config.toml
num_hidden_layers = 8
hidden_size = 192
num_attention_heads = 4
num_key_value_heads = 4
head_dim = 32
intermediate_size = 512
vocab_size = 5905
hidden_act = "swiglu"
norm = "rmsnorm"
norm_place = "pre"
norm_eps = 1e-05
positions = "rope"
rope_theta = 10000.0
rope_fraction = 0.25
qk_norm = false
attn_scale = 0.177
bias = "none"
tie_word_embeddings = false
parallel_block = false
init = "normal"
init_std_qkv = 0.0412
init_std_o = 0.0
init_std_up = 0.0412
init_std_down = 0.0
optimizer = "adam_atan2"
learning_rate = 0.00142
lr_mult_o = 0.813
beta1 = 0.95
beta2 = 0.95
lr_head = 0.00476
max_grad_norm = 1.0
warmup_steps = 215
schedule = "wsd"
decay_fraction = 0.886
decay_shape = "linear"
final_lr_fraction = 0.05
batch_tokens = [16384, 32768, 65536]
max_seq_len = 512
doc_mask = false
z_loss = 0.0001
train_tokens = 203100000
max_steps = 5586
dataset = "wikipedia_en"
MLP neurons of a small language model. Each row is named by its layer, matrix (gate and up: input weights) and neuron, and shows model dimensions 32-159. Each number is 500 + 50 x the weight over its row's rms, rounded and kept within 0 to 999. Numbers have three digits each. A neuron's up and down rows have the sign that makes its largest values positive.
After each neuron's rows, "fires on" lists the tokens most often at its 100 highest values on Wikipedia text that the model never trained on.

L2.gate76:429578498481500494387529527479435550545517482513453449572542481514513526485478620569414439472562524383520517465492564608509392478542477461416451473442560506531643581524482465538542515508476552436360450506461498536513488551415482459483562486499534538514499494556476506530513488499446525528468511377504507457534502413612469448488517480417529489549517510452524393498458526477492476533539
L2.up76:494601551483511537395505502563440589493567494487538546502476482607500533529527507507446468433619491418583530552541571567489512499574551506440470563491470540493529603480517563483513524502486503437492503567544468514577550494438511498514508410522538556536478504517495507527493530432427500498546549489430659529458469440524406429504532498483541476485471497480524438555492556631530527499514
fires on: "m", "p", "s", "t", "th", "ol"

L2.gate275:553466548490527585461531479411431539519433461501511483577581442509473451517580462497527428512487477473433499497452540520430549542544496491452485546531491502479536458531519464548505485469416464400501451487612485455493528477588588461560387484421493451534391405522439535431515570547497523456440487427506512552499487508535571490473435482483492493442396645511421473546530390535539464530479
L2.up275:548412409459477460531455545463408501528410530515404478602609440555460429526484439519442542468443430543507539511580558519550504558460525496458575523494507538508435510536450445439505468561545558526389400381493465483401539497540544491451453459499449490539494522493508558554539486532535577457504443503512473548428589522535544499404551537504537561504440591458471559415525523410550432493553
fires on: "ed", "ly", "eral", "ative", "aced", "ied"

L2.gate65:453519514452454525412579539432421504552469517459582448584489574540487565486500474490528492413531539462593578503508593530460584573531488474428502502491562540474689556501588512407423481521427502408508511559554487424478520509498501526478512493469432505558497374477522493559554535405516584544529559506572530517579556493508485475519497426424459476536451554566526501518470480608519557560401
L2.up65:537514564573588490532493412542564542538513514462522514465473525473472506475620534543505596431444482490543483512557540391541586525589575462567435542418592473460508509345500505470457542490503395514465527548466484546505423431444475426475556575558563534549528569496500508549510442493527480539491567479481529468499489457572487542547527434535464523504502556481559508590578505550490519486543
fires on: ".", "x", "ild", "ents", "m"

L2.gate142:559565558416551511562456455496495557486454452463561436531502509516474582576489487554490563498484507428502520427523499567472529554509569464467466451450533528494460480510556487488516443538423431478573500421487483540567525591485567573491404560473562543545503490537483475535488514555426450592414593470507522497439477505572583485493472463517481522537510531484469369497479442597535462494418
L2.up142:550544516490561479532514503537440585487477495487496517445459457541502529488519505465515565518416486417409430518396558539518497580483552504428518429449534503443402485567497526545547479544435387543499587471486537544498522511485453545488360496425429456425472414632561414514501428545555481463466486526473573486491453523489553448463589513534461571467392574487449498504600445454477577530490
fires on: "uki", "e", "ol", "u", "en"

L2.gate463:509485432397524543508474469503458491480513550541457511540546529518626494541458531566479498469506522534525502493423375501508493477491406501459449502476441511509482542526507423516501499490457541537429581439486471499325526537455446401550462504501469497523400516444521393457499478533500499549549469453595470504624554508527531470504404571527548479454430514472520450557529462519383606492506
L2.up463:479434491501404506493543492536482514551573487558560410574458491540531540575544492504459506513479446558467427506565506446590551617478473508477521492415474503510551485482547461574543481537506516433442473489594431473463634549548492462547492511573516415621455493427504547411441527443455507539569541559499455508383507501505469568553470578506428499501525550596563456454512579457450569578447
fires on: "r", "ur", "on", "n", "re", "m"

L2.gate97:480469503404528553508538556479461541501611461443572456603479554420470516528519574494589537488528489588524537561589574523498563490485510511561552534551576539478525513488502451445537516561452522474463492518633503409526514473469482469612448513538499552422467424515485495501448480608457464494545452421516450516505499459551493506505438447424452504542489488486520462420516517508430510493526
L2.up97:489545541468492501512512422560453537485536583533523449545549418478446498506533451493526504479480502453446505471476511563516555525511504493508483563570514580590429487552623476501465470484546462520495492474519488490503539459524459473545569539512440530575449461484603458498472468428541576577554566508442446525430527548560434557590487420504375554445393474596451557504490536536406462576348
fires on: "m", ".", "il", "id", "erv", "ick"

L2.gate374:440499553483548456491561562574395446475534513519451537501457541549483420543433532516516465471552539535386587472501498488486493531496382443548492539456618514445519518508452341447510480471507486561436522586562483492570515522487436484473553479439430550478476551429452551469491481514414468481499483533441404555553560464518514488474505487482482526527547504475531541418491600470499502489519
L2.up374:546504505497561425449559595487450487495536442508409563562441572594460453466458534504487517512600490532484595556488333477523460496506462537478534459467556500442476492557482496467463503430512354532443610473539461479559526442433444475518538545503493562550503505438584496424556482502456534422459489513417524488483566504433551493438496566417462585516574504483521560498505512439475585527558
fires on: "g", "ig", "cl", "rug", "ards"

L2.gate263:584435561367502576485539550554385598499577579410568488614486457500501421530478436554554515574527535461462512516522446541549456397510511440519463474575453535491529457439449512481527511537499507517460469476548528523486448583461524514509457494516609476520447431460522568474378512497467413481506427553482525519558587544507496458582478480489475474467445504418440501506568518477428530496527
L2.up263:392563546473478481547445548555521529515560531480599628479491578460508428467431541605498485522467532495382474490450495539493559488457496550545497541556498539597542523443622416520492579527506422512493472505448520503612497458540485488514504516507505517526484576453494524571483523425471482517527444525474446493521416464577595511526395452519505438519517507466456565482488475594464513402479
fires on: " e", "art", " end", " top"

L2.gate474:420460402437459524524535540441470500475551529515421554473460455495594403515438507574551540586478495549583464491447470525489423484505433499539462602471488493565488485466444541331555409469597548414518438457458420434523510470505541575527441520494481520601404498561505492502411518525452485488613515475551530505517446499441461465588460488468469566494444439543460487451477463501480413461470
L2.up474:476494469486488465529581513519441450466487453542550528467398457526473592429430544525528488550446412572524378515532505598429419486473553549557497530542465539468466491511548557377493455512552507458379457480511501453528380496429527621524517505494599522589450490444388455481441460484503567554575507475560450537454510411555493620511481499562463522441407426525478521457491458553575406490459
fires on: "e", "el", "on", "re", "ric", "om"

L2.gate51:543454501455445506509502435453474469546537459553561454562481527533569559509503565533534471457543458509498576453478557506502526530520466481567446528517490537549492460514562531438571477535561508493499416551442497487585550474398571558489467515505608511542526469578544513438501487546366528630496557451534444561543551561629559509498485471458496477437417593445440427428478478457505500525529
L2.up51:492522568426517544486500493431443462495583413464555482495455538546467567567578470515508397362510451524397502538416506564526518506452528554497519479534538572512525454511521462481632509482503574540500469557532481470530523509426452540519576476477494507438461482501491538368475427526427462427441456530549504556622509476583560474566467442493523437538472584472527479460478474452440521523450
fires on: "up", "ass", "ue", " Team", " age", " g"

L2.gate288:466437562478546476475467437538513595450540437453496479423457512528457522552526535488577518618556465504554514396475453495469552470680523469533476422434434444484483540513474567508512470450459476502506535527433560503362403487453471490548477549461564420467448498465527492486497530461397471599482532472494501532484534568561439541514516507536464548534460514506470482564479566529504501498479
L2.up288:533494531430490558508455442480592479479487475505519418509498507415428429503543426428491509522480498439460485496517478501516464526474502427496494471484515582545516430565522461519445499564548463554494546511616495536572534557526542471470430619439387442549600480439571492492570541465481476586447513471577524554477609474527535514461446392675455583537480500438466510557554506478463451601493
fires on: "on", "ine", "any", "an", "en", "ames"

L2.gate49:521562494551511476463599465447436516555551527479580494505490525480577386489451528483442445498455488539469435497521562397493469517485519472515518567488569479480577421436515447392484468535536513554525556524501411486514546482494467555455476532389417461494533442480430546511524551489485496509541509461543543473435585559564580539515534477453523563538459476491406510422475505459489521574591
L2.up49:440405497519499463481492536535462523436422555487446525555565604476461507479459585509483400579499531472580475504523550490542531514571398501528461584428459459492475599489508523587433581489487493472516609601536497512451451525530571489478447519470397473463551474514455578512613519535604525535549476415584549447453474490457481528472415467418586489465508476490591489473467438534387503572477
fires on: " 17", " 14", " 18", " 16", " 15", " 1"

L2.gate140:424450458541573541491516507448550539537448480530487522546516440498554506458522508543566530528557559596496507462557569503402504531551493522519507455521470521460612437519512546411552464498493468433531425490440502592493525480597489513478524430417421473522464407525505514532609566549464577589479508518510484548429548464556526568510506420541474508546463486521530493573509459524443485482526
L2.up140:400478491578495518478522465520516520560474519498470462548448482429585512496510512596534548513514569537500469579501593565318488463544450605574542444449431508532493510505440595411527515535502495530521546517439531547486601482516446466496513459445444479428466486541506524569605455490506551512496428515537505595407519510490540529419545531565546492493521520530559495561489440555390517562557
fires on: " New", "if", "ak", " Hot", "ales"

L2.gate137:384537466521542409486550526619348525461429520499575550420489607556568493458517482586401474477511507492406511459577579491479618568498530515489545588534540547522493545461563496501521544456445493531531591573500433476508532569537480520544464471585502401522444479487451524539506455581501471537555441468490505571460465527590525536449533400484543498463475427604444441497527520498477508518536
L2.up137:578495459426553492443495484488486512483561490516512624521512520462444474438570441531341435507495523533429491519478453447604489515582523499575578516592467505542556464432533360469502514406551473471456477509503476452481521498554531553487512462479459455485481484454477432548449457493504472561516542469476562519445542503498569597507430471454513647485452463470569452470555502412489477538496
fires on: " 18", " 17", "i", "row", " 19"

L2.gate251:621601518410465478531495565478510494502564513526353586456453476547408460468514426474516444571550550468506496481515460512546501479469506460495324494507418512494502478471451488631507476441511533449486404471545551489413448474525619461485528517533543557457543587517517515508492584535438498487417553527517501581475427460481474544434463484542429517419553436451522501566544415567476477475446
L2.up251:519527496513489463529414484507457497461487571509470399538457467585468515505583404502520488447519470513447471513490473533489464592431556515472548371512445509485569438444489536566483468519515467441527421528583412582478533467590504450409504514481591499406500473482474410500515480471467507452480542465457580448479601484498404506434530394516527534527412485517551491515467585481569502523520
fires on: "as", "ap", "os", "ent", "ade", "e"

L2.gate250:517540559532434458484440451487546569490454540559435438541559454534577521524496538461493539498503497491506504399487487482489498515466485480461480479543489517528569445470476443514488452486478471461496556494472509549458433430491478565512526542601542506522424486542516370445544527471503396482551562488544485531483367556541470525511548498506479413649512461517575515446449369563512490495502
L2.up250:614538530551449463539482438492506448477520533521521376487480420520554550478527463476412415512442450526500510464377545498546468493464557522456512511510435498471501523548464439463523469478506499507507591632516515508468353435514438557509436537548501556429460455538613405459533507491541435450576462483548522554546450549464425471422539490506507509548533546545557493464446325535422524499476
fires on: "n", "in", "a", "w", "ru", "e"

L2.gate267:426481469467588517455601452496445416483548509468531440519507504482483385570503514532417443560536533494439504472484506503492451527556468518581491495453550521494607422522473423544459449534566514518511501463452607522473577495519450441499397551500576533528592430448460497540467487596487504527561484509480570505560576481536569504546445516525543412503478542543563440435491490541501466431567
L2.up267:539515542501527478585504479452564490538492538534451472526535454456465518483455460379561474539536551505485546508488572495577484395573448448463437562545556482552522380462466511488461562418499460586540522389476539496679405530450499505504486548545548547486563536454490470436472516526525487468559511501462466528562515511460450592503477520462470486543619446464451550435482545485436566506475
fires on: "g", "G", "ig", "pt", "ast"

L2.gate9:515430548389449576421479545461537473479590577422362568449335523496595496409489561476482500526540595539523423527459465488474533501462503505435482427515515466558516483540511449542516479469441524406424492542551511590555515497515584454434454550559421507365500496508508534467536498459448473509416476532569503517486533520609505399505567492452505462524502523388486463519502533526454496460509
L2.up9:567538466441520496595421459470543482564438501518578478512485498503493456492503424491538518474400466476456571491510491455549472582547541477459475497516483497472556526452579438544524436493520642491544533446511393355566459503462473491513419508438558513618472477598599498468542559461511462480487555441451485401536517523456549501527491498480478594515431513575487567522504561492477592439563
fires on: "n", "en", "st", "a", "c", "ade"

L2.gate448:496427466458522529496521507477439527514533517521497414446516507534495489497519541431570516499491564486527431440587485453482496535528374459519468557584469510463516565571521635530528496487557531468573503401527425577547521567546450408534546559488436438596499499520520391453529516497488487536519532455455509534548588515552500408604473617471506532532482506464567517436530489557557535457439
L2.up448:485437523436441546476568565488472478417516468446504461551554426462450480560554504432514535463544486573526462531601471507408485423603490451506538542401453588472457493517506624508463473572621476520525486497510457493467515545539561475499547495539556462555508612494572566525520491498420459429517500574459543533588482568463493518518418607521517471519532556432501447584474459530494486466476
fires on: "or", "m", "ow", "ar", "ur"

L2.gate82:529529472495434566591522511485458479530505502481492515448484490589479464505449560435548453592536498509537419464558402541493519551463563435457461485424569594524532428540472507592495483506497456526499503519544454491490464505373545493538500472514660539622495554543361415547485521469476447631426467459518503500459456531492431542500531484506470500460535471372514501428551472505568493430520
L2.up82:444514517459460524537527608486488535571529477468547598463445556494460554502467583571448488561569467464547431524536573543432613496499484557488413492477525602592547510412495519528384500528478417487515538547439459540573489481464449494668496545582397520524484518535485517484531505518527478469496451575552442422502489576582439533485540565432471512546572486501461554526465425460510417422556
fires on: "u", " of", "z", "e", "w", "o"

L2.gate220:476496417578443560437515476509452510508469493531540454476469544393400462516463500490473538421464460554492431455486571534487614503565510478395451537476512495433475497508481447574469489467459432473468509613490458480468544590551501518497501562562421525402395528503403487531596495520504514556590413486555529579494552457495463552458515455548506491464527484599402471538476493517438517416544
L2.up220:525477520476451595511471523471501477506470456554558452480408473469391496397519430451478515358448474512457406518357417537489562517554527580418474402470522447487530446560522443574438489509488470503476534524527407485445501456521473490530502558501460519480443467607430507463573571472565545522539457430604421528522541512523468463490526534513384481438509568545423446479583426502530515445523
fires on: "o", "b", "w", "and", "ty", "i"